config = dict(
    num_hidden_layers=16,
    hidden_size=256,
    num_attention_heads=4,
    head_dim=64,
    vocab_size=8192,
    hidden_act='tanh_gelu',
    qk_norm=False,
    tie_word_embeddings=True,
    parallel_block=False,
    learning_rate=0.000624,
    beta1=0.9,
    schedule='wsd',
    decay_fraction=0.712,
    batch_tokens=65536,
    max_seq_len=512,
)
MLP neurons of a small language model. Each row is named by its layer, matrix (up: input weights) and neuron, and shows model dimensions 64-191. Each number is 50 + 15 x the weight over its row's rms, rounded and kept within 0 to 99.
After each neuron's rows, "fires on" lists the tokens most often at its 100 highest values on Wikipedia text that the model never trained on.

L12.up208:46 60 66 96 55 50 66 34 47 43 59 49 63 67 66 33 65 57 51 60 37 57 47 40 50 41 70 65 32 34 23 38 41 57 38 55 38 49 36 21 50 58 88 79 47 51 50 27 45 70 39 52 44 37 66 56 71 36 40 49 32 36 55 28 28 62 83 76 57 51 54 52 54 61 62 66 48 68 58 63 79 73 69 49 38 48 43 43 34 60 41 46 36 29 72 27 46 56 49 25 65 49 50 48 25 38 30 50 41 51 66 33 37 58 37 51 18 59 36 52 69 45 52 43 69 47 66 30
fires on: "-", " |", ";", ":", " (", " +"

L6.up680:65 49 42 44 44 49 42 53 63 56 98 65 51 35 66 58 46 44 36 61 66 57 30 39 67 43 70 43 57 22 57 41 56 47 57 18 44 39 69 30 35 52 39 28 60 63 48 49 57 40 49 34 52 61 43 69 69 42 43 34 32 20 65 59 70 24 70 69 67 86 38 49 58 51 29 47 16 52 60 52 57 46 43 33 54 42 43 34 29 67 35 51 67 73 57 49 30 50 57 53 38 37 32 45 26 75 46 41 47 63 52 31 43 51 30 58 38 29 39 65 57 96 19 33 40 62 63 69
fires on: " of", ":", " •", "town", ";"

L2.up524:67 33 83 45 49 32 75 57 48 68 33 59 58 26 41 45 34 55 42 67 37 50 49 45 47 39 47 46 82 53 40 61 42 50 62 51 29 57 43 32 52 46 83 74 27 35 42 39 48 51 39 44 50 34 64 41 91 32 82 43 37 40 52 37 40 41 74 59 75 80 30 51 62 45 51 42 36 53 79 33 78 60 49 51 38 65 57 44 56 57 42 42 44 70 72 36 40 47 57 55 42 56 51 43 67 87 61 52 54 40 46 43 69 44 43 37 50 73 38 43 62 72 67 41 72 61 73 49
fires on: " but", " what", " although", " Although", " If", ","

L2.up429:57 53 42 34 53 34 89 72 46 60 30 57 54 55 57 75 29 71 59 75 38 47 46 49 32 48 46 71 42 53 38 27 51 59 34 51 43 59 36 49 46 47 52 53 43 47 38 51 39 24 60 56 49 55 45 52 38 54 63 33 51 47 70 45 58 59 53 34 77 51 42 76 36 63 69 52 52 59 55 70 54 77 61 53 05 71 71 36 29 31 27 53 36 55 60 43 41 08 28 36 28 46 59 44 51 59 39 41 72 64 56 78 33 54 90 43 48 34 37 57 41 69 50 32 61 78 34 52
fires on: " |", ";", " 0"

L3.up836:62 54 43 24 32 32 46 47 34 74 48 60 78 52 48 52 44 63 65 48 39 59 55 43 45 36 60 78 58 48 52 44 59 51 58 33 64 50 50 65 66 47 53 49 17 55 63 60 54 36 31 42 36 56 40 66 62 32 52 37 65 44 43 51 67 26 32 30 57 71 47 43 23 60 29 69 46 61 26 35 82 48 79 46 44 62 43 55 57 26 38 65 28 61 67 49 35 42 33 59 32 40 66 24 51 54 51 40 49 88 41 53 49 59 33 27 60 42 48 47 43 30 47 71 31 56 59 49
fires on: "\n\n", ".", " and"

L5.up300:43 64 67 15 25 20 67 62 52 77 43 74 77 28 35 50 60 66 84 50 49 52 51 53 53 42 39 71 56 55 45 73 31 54 62 44 62 45 44 50 46 19 41 61 39 01 39 35 73 39 26 48 26 51 56 65 26 58 65 62 70 36 30 45 68 41 52 41 56 50 61 40 55 61 55 58 57 41 31 43 39 33 42 46 68 52 54 26 35 36 16 62 63 64 44 42 31 50 41 26 44 62 60 55 42 63 56 42 52 78 36 59 60 47 76 62 45 55 20 58 27 39 53 45 32 45 56 99
fires on: "|", "-", "01"

L11.up143:50 27 83 54 44 56 70 52 29 61 55 70 62 44 34 59 30 46 54 58 48 45 61 28 11 37 63 44 57 88 45 46 46 73 46 51 56 65 42 52 52 46 75 63 70 56 43 43 72 53 32 42 46 25 70 22 45 36 48 63 47 64 55 44 36 32 68 35 84 72 65 55 44 43 56 40 75 44 49 23 66 54 58 52 23 61 75 59 31 64 55 46 33 31 67 62 55 46 34 36 70 45 37 52 50 49 14 34 46 55 48 46 53 36 65 47 16 88 39 48 31 44 60 57 45 51 41 58
fires on: " =", "="

L3.up955:49 81 46 47 36 41 46 65 70 55 43 52 92 43 41 46 32 46 52 83 36 60 67 49 40 25 57 35 48 50 44 48 46 59 41 42 52 84 52 86 60 39 57 59 27 22 41 73 35 63 55 28 46 46 93 47 56 60 56 41 50 45 42 42 36 69 59 51 51 51 23 60 37 47 61 41 42 38 45 12 60 15 46 38 36 60 71 47 28 29 26 53 41 56 61 37 23 28 50 13 57 33 43 61 74 41 69 37 38 60 71 44 38 51 34 55 52 28 32 49 61 50 29 29 47 43 62 90
fires on: " and", " a", " an", " by", " in"

L11.up848:56 43 29 44 40 45 73 06 59 50 61 35 42 52 38 47 42 58 54 54 71 70 63 50 67 76 63 39 51 76 31 47 44 58 50 60 54 31 46 46 56 39 40 53 42 41 63 57 96 54 46 47 47 38 46 35 87 43 64 63 46 47 81 50 50 37 75 58 57 44 24 54 42 35 20 34 82 39 49 36 69 59 37 51 41 36 55 64 38 18 63 81 21 56 35 53 57 71 40 31 67 37 53 51 47 43 56 29 61 44 49 26 37 49 46 32 48 65 80 51 42 44 55 52 45 72 38 68
fires on: " in", " the", " of", ",", "|", " and"

L9.up6:42 59 38 69 28 29 60 60 50 49 74 57 47 22 70 57 34 53 35 46 35 48 67 35 35 40 70 94 53 62 60 54 57 48 60 32 54 44 55 60 92 34 54 48 55 34 52 43 74 46 39 62 00 38 38 78 45 13 66 56 43 53 61 69 32 62 38 42 59 63 29 44 35 36 53 62 42 79 27 54 67 18 65 50 47 53 32 57 40 54 30 34 56 38 39 72 15 42 27 53 61 30 33 60 42 69 43 42 48 69 25 38 60 67 38 68 50 56 29 53 30 46 55 57 31 59 68 76
fires on: " of", " and", " in"

L2.up691:79 61 26 58 62 38 41 42 58 38 47 52 73 64 29 66 35 38 41 43 67 58 38 44 39 44 47 59 44 57 54 42 63 59 47 70 57 60 35 51 43 46 27 43 67 68 50 56 50 58 25 43 39 59 47 76 55 54 32 40 42 52 34 58 45 32 51 74 50 68 25 49 29 09 29 77 77 50 17 25 56 52 41 44 46 50 83 45 32 73 17 64 51 35 46 60 58 43 36 39 44 58 34 72 54 57 42 48 28 82 40 70 26 50 55 34 69 66 42 74 47 31 30 58 58 78 76 56
fires on: "\n", ":", " as", " by", " on", " Species"

L5.up276:56 77 77 50 32 51 81 49 63 23 39 38 62 58 40 41 77 68 41 52 22 64 61 35 36 34 54 81 54 24 58 35 40 57 59 64 38 38 57 31 61 14 71 16 31 38 73 51 62 48 29 54 45 55 40 43 38 60 42 43 62 20 46 71 43 71 50 54 52 41 86 39 55 68 41 54 70 48 74 62 47 24 33 36 50 48 50 43 50 40 55 42 56 23 51 58 33 63 57 34 37 47 76 37 65 75 41 46 43 52 37 57 69 47 82 41 30 61 18 67 66 45 59 65 23 57 70 53
fires on: "-", "/", "[", "{"

L4.up76:18 61 62 12 48 49 40 84 59 51 44 61 58 27 41 64 32 49 29 50 45 54 38 42 23 31 54 59 77 42 65 46 21 57 52 48 39 59 48 70 25 59 60 43 62 64 40 31 41 86 36 48 23 22 45 34 54 40 67 13 74 56 50 79 36 44 40 30 68 57 69 66 26 46 61 58 56 68 62 73 48 75 45 50 33 67 64 47 41 52 23 41 92 21 55 24 49 55 31 43 47 57 63 46 55 32 55 44 36 34 25 60 59 59 57 44 59 48 19 61 40 50 50 38 57 58 57 31
fires on: "=", " |", "|"

L11.up578:46 55 61 42 77 31 33 51 35 76 55 53 81 30 73 88 32 55 47 39 53 29 41 59 20 23 47 53 57 30 55 55 66 38 45 41 24 49 48 62 54 29 71 27 77 39 47 00 48 41 25 57 49 40 30 49 39 45 53 49 79 35 72 38 47 32 48 52 68 56 52 92 57 66 40 25 82 59 35 39 60 71 71 52 43 48 46 48 51 57 78 42 29 42 45 68 63 55 32 44 30 62 45 39 50 22 41 41 47 41 69 36 34 39 57 46 26 65 70 48 65 48 40 60 71 45 51 49
fires on: " =", " and", "=", "s"

L5.up255:67 59 53 60 50 32 64 35 61 49 50 78 72 40 50 49 53 54 51 55 66 80 44 28 35 26 57 76 72 52 36 45 53 56 48 46 24 31 40 57 41 64 62 30 31 51 38 60 73 28 21 48 27 31 52 22 52 56 20 51 74 35 45 54 65 06 67 49 50 50 44 30 23 66 55 51 62 35 62 56 73 41 55 24 45 61 60 52 32 43 22 41 62 53 70 52 50 29 60 38 68 25 58 53 43 73 45 36 63 61 52 52 46 49 52 50 30 59 53 49 53 59 56 41 34 40 48 57
fires on: "-", "–", ".", "{", "[", "ti"

L5.up756:88 23 30 49 07 24 44 38 57 33 43 64 41 50 42 33 52 36 80 65 46 52 37 36 36 45 48 82 50 60 42 64 58 75 47 40 44 47 40 68 55 49 53 43 43 66 48 43 43 36 21 43 60 17 55 33 40 34 37 50 36 44 53 57 40 57 37 74 76 87 59 44 31 66 48 58 40 59 39 62 70 42 73 46 13 66 60 45 36 48 46 66 35 68 33 64 09 29 67 56 51 47 53 59 42 55 64 46 65 61 23 53 35 48 34 47 56 51 49 45 38 47 51 42 42 61 52 53
fires on: " |", "|"

L11.up43:24 37 54 64 31 69 58 58 53 43 59 48 73 65 57 44 37 60 72 37 35 67 49 29 47 33 42 81 49 53 44 58 55 50 68 57 48 73 29 35 55 29 50 42 22 33 38 61 45 36 58 60 60 19 93 50 75 31 69 54 52 54 37 30 53 63 78 60 72 51 35 55 44 53 46 44 51 45 20 69 80 47 58 42 29 65 35 42 49 39 37 54 26 75 86 29 60 37 46 23 66 37 47 49 68 31 36 60 56 40 34 47 31 50 29 46 26 30 54 84 44 27 52 45 50 64 59 40
fires on: " |", ";", "3", " of"

L9.up13:50 39 44 51 41 46 40 22 43 39 35 47 45 29 02 58 25 36 05 45 53 72 47 49 52 33 36 48 62 60 53 57 41 54 48 38 48 68 42 30 58 38 85 45 56 39 49 48 54 52 49 41 68 21 90 50 44 50 39 59 51 44 66 27 30 44 68 45 67 63 55 41 63 39 49 40 63 53 28 37 91 65 34 60 25 73 55 49 59 36 83 52 30 75 78 68 28 51 65 80 62 40 41 31 48 34 62 54 30 44 60 37 38 42 19 51 51 48 52 39 65 39 50 37 69 40 16 70
fires on: ",", " and", " as", " but", " which"

L9.up732:55 48 71 49 52 37 54 53 74 40 56 44 58 53 30 43 29 43 34 63 43 51 52 24 22 16 50 48 66 26 48 69 70 53 48 39 51 35 40 25 51 39 44 60 37 51 54 71 51 51 58 68 34 48 69 64 65 39 44 52 37 47 53 61 63 41 57 42 67 71 68 60 37 72 51 38 73 61 58 65 51 67 49 47 16 68 77 44 26 35 59 52 37 84 49 35 44 35 17 34 31 45 73 43 44 57 88 43 64 36 50 57 54 45 35 30 59 79 57 51 48 66 75 64 68 41 33 57
fires on: ".", ",", " part", "-"

L5.up175:34 38 61 58 33 52 60 42 43 54 76 36 52 44 61 57 58 28 76 33 56 88 48 34 52 21 49 60 49 67 33 50 37 52 53 54 48 48 30 77 30 64 60 33 44 46 76 59 53 50 53 45 60 44 41 54 50 45 29 41 43 45 64 44 53 59 41 55 60 60 70 49 51 54 53 73 25 58 59 23 52 45 56 32 37 52 39 44 57 36 62 43 27 66 76 44 41 38 49 39 74 33 59 19 48 56 41 52 48 35 73 48 43 54 32 55 40 72 58 25 18 56 72 73 42 80 36 85
fires on: "s", "es", ")", " saying"

L4.up791:76 58 45 41 43 48 67 78 60 54 55 72 42 32 58 67 41 49 61 44 36 57 69 54 32 26 50 72 72 46 31 39 19 67 46 37 57 55 46 61 37 61 61 46 46 56 54 27 34 45 31 41 16 06 65 26 60 43 45 40 58 38 54 62 24 62 44 61 79 72 61 60 43 55 60 40 64 66 70 59 53 55 33 42 43 74 56 49 36 42 15 53 63 30 41 31 43 23 34 51 75 46 56 54 39 37 56 43 32 69 50 65 30 48 71 50 56 53 50 34 38 64 65 15 61 39 70 42
fires on: " |"

L11.up656:49 47 55 37 19 23 51 50 56 55 56 54 35 43 44 57 48 42 55 41 35 64 26 43 42 34 65 65 43 44 62 51 28 51 52 13 42 37 58 79 59 29 80 25 64 50 36 42 56 27 69 63 34 38 62 65 48 58 55 78 52 42 60 51 63 44 45 63 70 74 43 54 42 47 48 54 48 27 20 38 39 23 58 33 59 50 33 68 13 36 33 57 50 63 38 39 36 69 41 51 50 51 35 40 64 49 49 59 47 54 25 36 77 52 41 37 44 56 37 76 63 58 42 62 27 86 37 66
fires on: " of", " and", "io", " in", ","

L4.up323:34 45 51 27 16 41 50 74 47 54 46 80 62 41 32 75 39 50 64 44 35 50 56 46 37 32 57 74 66 16 45 54 28 53 64 51 52 31 42 53 33 35 66 53 62 51 48 25 46 63 47 57 34 39 67 45 42 34 51 09 77 39 74 74 44 63 68 25 72 75 61 56 36 55 64 61 34 60 54 63 64 82 34 57 43 62 44 47 36 53 23 52 57 25 53 39 36 61 42 27 41 44 73 63 56 39 77 45 48 63 46 59 71 52 68 45 32 48 33 65 13 68 42 19 38 36 67 39
fires on: "|", "-", "=", " 1"

L4.up80:44 44 76 34 28 44 57 54 70 77 95 45 30 49 69 45 63 35 65 83 57 73 47 33 43 43 65 32 53 39 57 57 47 47 60 62 16 48 77 38 35 66 53 59 51 50 38 53 68 37 41 52 45 54 49 53 69 32 71 57 49 38 76 63 46 38 50 59 58 54 45 55 51 52 21 47 38 67 48 67 49 36 65 42 61 72 43 53 39 55 34 51 63 71 57 42 59 66 33 46 41 57 55 22 34 46 53 32 28 56 60 30 65 54 39 52 36 58 28 56 70 57 37 61 42 76 50 53
fires on: ":"

L2.up274:64 71 66 07 65 51 48 80 49 66 46 67 58 16 25 52 36 46 36 40 45 55 36 40 47 60 47 58 77 52 59 61 38 53 53 35 40 60 41 50 42 30 67 50 39 62 43 58 45 61 45 54 19 49 60 59 63 33 52 42 76 42 47 99 48 45 55 82 60 61 58 68 49 41 55 29 81 75 36 62 48 58 64 47 48 69 58 59 33 58 35 56 41 18 46 54 39 61 13 21 56 64 61 53 57 65 36 51 58 42 18 64 52 54 34 44 57 62 37 43 51 54 70 50 36 45 91 29
fires on: ",", " |"

L2.up249:55 75 46 61 46 22 57 69 40 54 51 49 40 48 27 34 47 52 62 52 31 58 22 46 55 46 41 54 52 35 73 41 63 47 67 67 62 61 31 50 69 74 33 41 38 59 56 64 37 35 36 44 53 26 72 39 61 61 34 81 10 53 49 38 43 21 60 74 53 79 37 50 50 44 37 35 79 59 35 32 74 41 31 46 47 55 78 59 46 26 48 49 16 77 43 47 42 41 44 57 44 50 54 48 34 50 42 35 77 60 41 46 38 47 59 51 42 57 57 69 42 39 46 61 61 26 55 58
fires on: " as", " -", ":", " declared", " –"

L4.up649:65 46 58 65 48 44 45 64 34 45 50 63 62 57 35 45 32 48 69 51 38 54 51 47 74 38 63 79 43 38 32 60 19 61 39 61 43 56 58 40 49 59 45 38 38 61 47 66 56 57 48 40 43 77 75 54 67 42 41 51 34 51 49 42 44 33 60 76 50 75 52 65 58 25 26 51 48 32 50 50 55 57 26 41 51 57 80 56 44 36 09 44 21 73 66 67 32 61 36 23 17 34 40 25 56 62 32 42 36 81 53 48 46 55 58 36 54 60 40 54 38 44 38 46 57 52 39 73
fires on: " as", "19"

L4.up611:32 37 54 03 63 51 57 48 49 46 40 60 57 33 53 74 36 40 76 53 43 60 72 37 27 36 42 64 57 58 35 33 45 50 38 57 68 60 55 48 54 35 43 49 42 28 41 42 51 50 38 58 20 67 44 48 54 53 70 17 88 37 65 67 75 44 63 11 65 68 68 69 19 43 53 73 22 42 49 52 57 76 64 54 20 62 66 56 39 40 26 41 32 54 75 32 56 34 54 41 55 36 70 49 77 45 50 40 70 83 60 66 50 53 74 38 46 54 34 61 16 54 64 32 23 74 56 43
fires on: " |", " 1", " 2"

L5.up901:60 76 46 54 55 37 64 45 53 42 26 40 63 36 53 64 09 34 39 73 45 59 63 55 64 39 54 52 61 71 35 55 47 64 45 50 81 60 53 69 62 32 37 24 49 44 28 63 65 57 49 29 44 15 75 48 34 55 50 83 39 57 65 29 19 33 36 52 60 63 47 39 36 44 36 62 58 57 09 21 65 57 32 47 07 46 57 34 28 42 52 51 22 52 45 30 44 22 52 31 69 46 54 65 71 44 74 38 30 32 42 31 31 60 58 40 49 70 76 65 37 66 41 77 71 60 32 72
fires on: " and", ","

L4.up940:36 32 70 68 53 46 79 55 57 86 43 50 41 50 48 34 54 53 48 77 44 63 46 36 45 46 51 41 84 56 65 58 52 60 77 51 27 67 25 30 55 53 74 54 35 51 39 51 58 27 45 34 51 38 48 29 81 58 61 58 24 39 59 46 28 28 59 46 77 48 59 48 61 55 71 37 48 55 71 41 60 65 69 36 37 54 32 38 53 43 60 59 38 78 59 30 56 55 53 51 59 40 68 36 61 79 52 48 46 59 55 31 22 22 16 33 38 55 40 66 74 83 62 44 74 64 60 62
fires on: " but", " he", " not"

L3.up838:49 56 49 27 31 46 72 49 41 53 45 47 47 48 45 56 25 52 43 54 29 74 40 16 27 19 49 60 85 68 38 46 69 47 68 60 62 65 48 20 62 49 60 36 34 46 29 51 47 49 39 83 13 44 49 59 48 62 55 46 67 44 65 77 83 51 63 30 66 66 28 28 41 27 66 58 71 65 51 65 58 63 65 20 32 62 54 34 35 42 21 42 40 55 66 55 53 45 44 29 36 47 44 68 57 53 49 45 79 83 41 36 49 56 66 44 08 62 45 70 16 58 53 33 63 62 56 42
fires on: " |", ";", "|"

L6.up784:63 38 53 78 68 40 58 26 26 51 53 51 35 43 47 65 41 76 33 72 70 65 33 44 49 44 42 39 44 64 46 23 45 51 37 20 51 73 37 79 63 72 49 47 34 47 44 59 80 45 31 38 56 23 67 17 53 55 67 73 50 24 87 20 29 47 43 72 68 54 63 53 28 61 48 30 63 65 72 40 64 53 43 63 33 62 50 40 63 50 59 52 54 78 57 47 36 40 30 36 54 62 33 52 34 54 38 41 45 46 41 32 35 31 34 25 59 73 55 35 53 56 59 54 36 36 30 75
fires on: " the", " while", " but", " mi", " and", " ("

L6.up10:47 42 60 49 50 16 61 33 49 40 69 58 53 50 62 51 46 54 37 40 45 68 45 29 43 65 55 77 43 54 52 59 53 59 41 47 27 46 30 44 46 43 40 64 49 35 65 49 67 55 61 61 40 50 35 62 37 34 66 41 89 41 40 43 71 28 31 52 63 84 64 25 24 55 39 45 29 61 41 50 69 52 59 46 56 42 34 37 56 62 36 61 44 48 57 61 47 59 35 43 59 35 37 42 45 34 54 40 52 56 43 42 62 64 09 48 37 48 45 41 25 38 69 65 22 53 42 46
fires on: "=", " of", "s", " in", "go", "/"

L2.up281:56 31 37 68 25 29 41 43 59 45 72 32 46 63 58 65 54 17 50 47 78 44 43 35 36 45 38 51 70 44 47 46 68 51 34 63 38 57 51 60 43 42 57 40 60 52 45 26 27 34 78 52 37 61 29 72 62 59 34 61 67 40 85 35 75 61 67 37 74 73 75 63 53 60 59 49 43 43 37 47 40 64 62 43 42 36 49 48 35 64 27 58 47 40 65 51 56 44 72 34 46 50 78 21 22 51 44 51 23 42 48 63 33 57 28 44 41 59 59 23 36 48 58 51 40 90 55 57
fires on: "s", ")", " towns", "ities", "ies", " facilities"

L5.up683:57 85 44 34 39 44 65 62 67 54 33 66 71 47 40 42 61 75 40 43 62 51 64 38 47 46 68 39 78 33 53 48 51 47 67 48 44 17 51 48 54 35 46 41 40 45 37 55 62 48 29 46 36 69 40 35 43 32 50 43 58 15 43 50 64 21 57 53 51 53 62 32 53 31 57 61 67 76 49 44 68 44 50 39 54 72 54 35 57 06 42 46 55 55 63 27 55 63 35 18 42 27 61 63 39 61 51 33 56 68 49 52 72 62 71 54 29 55 15 71 54 74 65 61 42 61 46 54
fires on: "-"

L4.up927:18 50 47 22 37 53 51 67 68 61 63 62 62 37 41 60 28 46 47 51 57 54 51 36 32 35 57 69 84 19 37 41 28 48 68 56 61 44 59 49 40 33 53 55 50 47 30 50 56 52 63 59 25 34 55 47 40 46 59 22 46 29 71 78 51 53 70 24 63 59 39 53 29 52 80 58 43 42 72 62 55 69 43 41 29 83 53 56 26 53 20 54 49 31 48 52 29 25 54 32 51 57 51 57 47 42 54 49 48 88 42 68 44 50 42 33 25 58 37 61 31 67 48 06 84 36 81 26
fires on: " |", "|", " —"

L3.up76:07 50 61 71 48 49 40 52 48 40 83 66 35 66 47 58 38 35 60 61 58 65 30 46 67 43 54 32 74 63 54 77 55 61 42 35 58 23 29 50 31 50 46 54 48 38 39 76 67 39 28 32 55 16 37 63 63 81 32 74 23 40 73 75 44 18 69 83 57 42 47 47 41 23 40 49 64 64 49 50 55 49 67 49 44 56 30 63 35 43 65 59 53 47 49 41 51 55 49 28 65 58 83 56 32 40 52 47 48 46 23 39 56 49 40 44 55 37 81 44 57 43 62 61 50 49 71 49
fires on: "s", " of", " first", " the", ":", " cost"

L4.up786:36 50 35 41 42 44 54 76 34 50 38 66 55 39 29 75 35 39 75 33 53 45 82 43 34 39 52 67 80 37 26 60 25 55 37 44 59 68 53 55 15 61 58 59 53 50 52 31 48 67 55 63 27 45 58 44 32 54 47 14 58 40 42 83 37 53 71 56 88 54 58 48 36 60 66 45 51 38 61 53 51 61 27 52 48 52 75 37 16 45 00 41 53 18 44 32 19 47 18 29 49 54 69 46 64 37 63 49 45 52 45 71 51 64 59 44 57 57 27 39 53 54 58 34 57 64 69 31
fires on: " |", "|"

L3.up324:64 83 30 39 33 50 47 55 47 29 48 74 45 55 58 45 53 51 59 47 42 61 48 45 28 20 51 41 24 19 38 31 51 60 51 43 40 47 49 19 52 49 72 39 50 66 30 61 62 58 22 43 59 69 71 49 89 32 67 31 26 43 56 61 24 46 63 65 78 50 36 72 39 49 44 66 48 77 51 52 88 40 58 41 35 54 30 47 53 53 29 53 64 52 63 37 50 56 38 49 44 28 79 54 34 44 53 38 30 51 45 36 20 58 52 46 56 48 60 61 49 88 17 57 68 63 65 51
fires on: ":", " /", "/", "-", ",", "+"

L5.up803:43 22 22 65 20 26 74 46 72 41 53 40 46 60 38 40 46 60 50 39 53 63 45 43 45 49 35 90 49 87 29 61 53 53 55 58 56 55 48 43 53 64 64 46 46 58 61 42 62 49 45 42 41 41 53 32 45 47 29 54 52 35 76 32 57 25 61 74 55 82 39 29 50 48 38 68 68 53 39 27 95 59 73 48 31 51 48 35 40 22 57 51 50 79 46 74 51 67 53 65 75 63 61 68 62 59 31 53 48 70 38 46 30 73 56 29 54 34 65 46 48 16 61 18 60 45 47 37
fires on: ",", " The", " the"

L4.up670:51 63 47 12 73 48 67 51 56 54 52 62 61 57 57 44 46 53 65 57 57 61 46 49 25 20 40 52 47 27 29 51 31 51 40 66 43 23 29 43 31 33 39 43 33 48 62 44 48 23 68 59 47 57 60 23 34 63 49 48 83 36 56 66 63 39 56 47 60 52 59 75 40 56 58 36 44 34 37 37 50 69 81 47 25 86 88 61 26 71 42 31 35 50 59 29 48 37 74 49 38 42 62 53 72 45 60 37 68 69 63 56 42 52 86 59 48 42 53 30 31 49 40 31 50 76 59 52
fires on: ";", " 1", " |", " 15"

L2.up504:44 78 54 64 39 47 32 51 61 20 53 81 43 29 58 40 43 49 47 46 28 60 54 56 63 23 35 49 49 39 63 40 68 56 36 52 54 56 37 69 37 71 49 55 31 22 68 42 51 50 67 29 48 24 53 39 41 53 35 54 44 55 43 29 38 45 68 63 48 45 34 72 55 43 52 47 49 84 39 33 66 28 43 40 47 64 72 35 49 30 48 59 38 67 51 39 12 42 37 49 64 15 30 55 44 34 54 35 54 62 67 52 50 29 67 31 46 45 67 59 34 46 69 34 30 54 61 71
fires on: " in", " a", " se", " bi", " ox"

L6.up807:40 43 54 30 48 51 63 53 49 63 67 59 61 32 45 66 30 41 69 53 59 48 66 49 40 25 47 62 58 28 41 42 36 49 56 62 50 43 41 72 37 68 57 81 34 00 40 16 64 55 57 49 12 56 38 35 63 14 60 33 62 25 55 54 54 46 55 13 76 47 49 53 41 68 68 51 25 66 41 37 45 56 37 51 51 71 95 35 28 48 25 46 39 40 81 49 47 47 42 61 22 25 70 50 68 28 49 37 39 58 70 35 60 58 59 49 49 46 43 39 42 32 52 43 54 62 72 60
fires on: " |", " –", ";", "="

L3.up814:37 55 64 56 21 34 58 72 48 58 28 61 28 54 57 43 42 38 54 67 33 82 47 11 66 23 63 53 71 50 43 52 38 45 75 40 46 55 27 56 66 69 62 44 49 60 53 42 21 58 35 63 24 25 59 37 61 55 22 59 61 53 46 22 23 67 68 53 75 60 57 57 68 25 60 58 70 94 68 54 55 35 77 19 36 63 40 40 34 46 47 58 52 44 47 49 57 63 45 40 45 58 77 42 41 68 51 43 56 55 60 18 22 60 34 35 35 75 58 29 43 54 48 42 43 60 60 66
fires on: " the", " |", " of", " and", " ("

L6.up518:86 58 37 48 42 46 55 34 69 56 31 67 63 58 44 34 43 65 78 71 58 62 54 44 27 26 77 28 63 34 23 42 62 46 58 59 46 28 56 40 51 43 37 39 34 34 34 60 55 49 43 24 35 40 54 20 63 66 65 70 70 33 55 30 84 26 55 41 50 54 34 47 51 40 43 21 61 35 50 60 52 34 70 26 38 59 66 52 53 43 33 36 72 72 67 38 41 42 62 51 36 66 46 33 47 56 63 44 51 56 57 64 42 54 93 57 43 53 40 61 59 53 51 58 50 46 37 70
fires on: "-", "g"

L4.up203:71 40 44 47 24 15 72 41 64 45 64 56 36 45 46 57 53 33 81 63 39 48 30 54 63 59 49 73 47 71 52 35 38 82 39 59 41 64 38 61 47 45 65 40 49 56 60 38 47 40 52 19 37 47 58 16 43 45 38 74 68 34 42 31 43 42 79 49 74 80 89 42 51 58 43 59 60 57 50 36 75 36 60 53 45 59 74 52 47 59 46 70 34 86 38 55 47 46 62 48 52 49 34 45 57 66 49 52 85 83 52 53 49 72 53 53 60 27 56 44 43 31 39 25 26 55 45 45
fires on: "\n", ".", "|", "\n\n"

L12.up495:54 34 25 32 42 33 59 27 50 65 45 48 45 80 36 68 46 32 31 81 55 67 64 17 39 10 73 25 67 34 51 72 55 68 40 55 61 52 26 60 45 29 63 71 36 46 32 55 50 48 50 49 33 48 67 55 75 58 49 50 58 56 46 34 60 51 52 48 71 40 51 64 44 49 58 60 30 29 67 56 83 84 29 31 44 44 74 29 68 36 80 46 26 57 60 44 55 48 67 45 54 49 45 05 55 60 65 63 60 40 63 51 12 34 53 26 35 53 51 48 57 63 44 47 77 41 32 73
fires on: ".", ","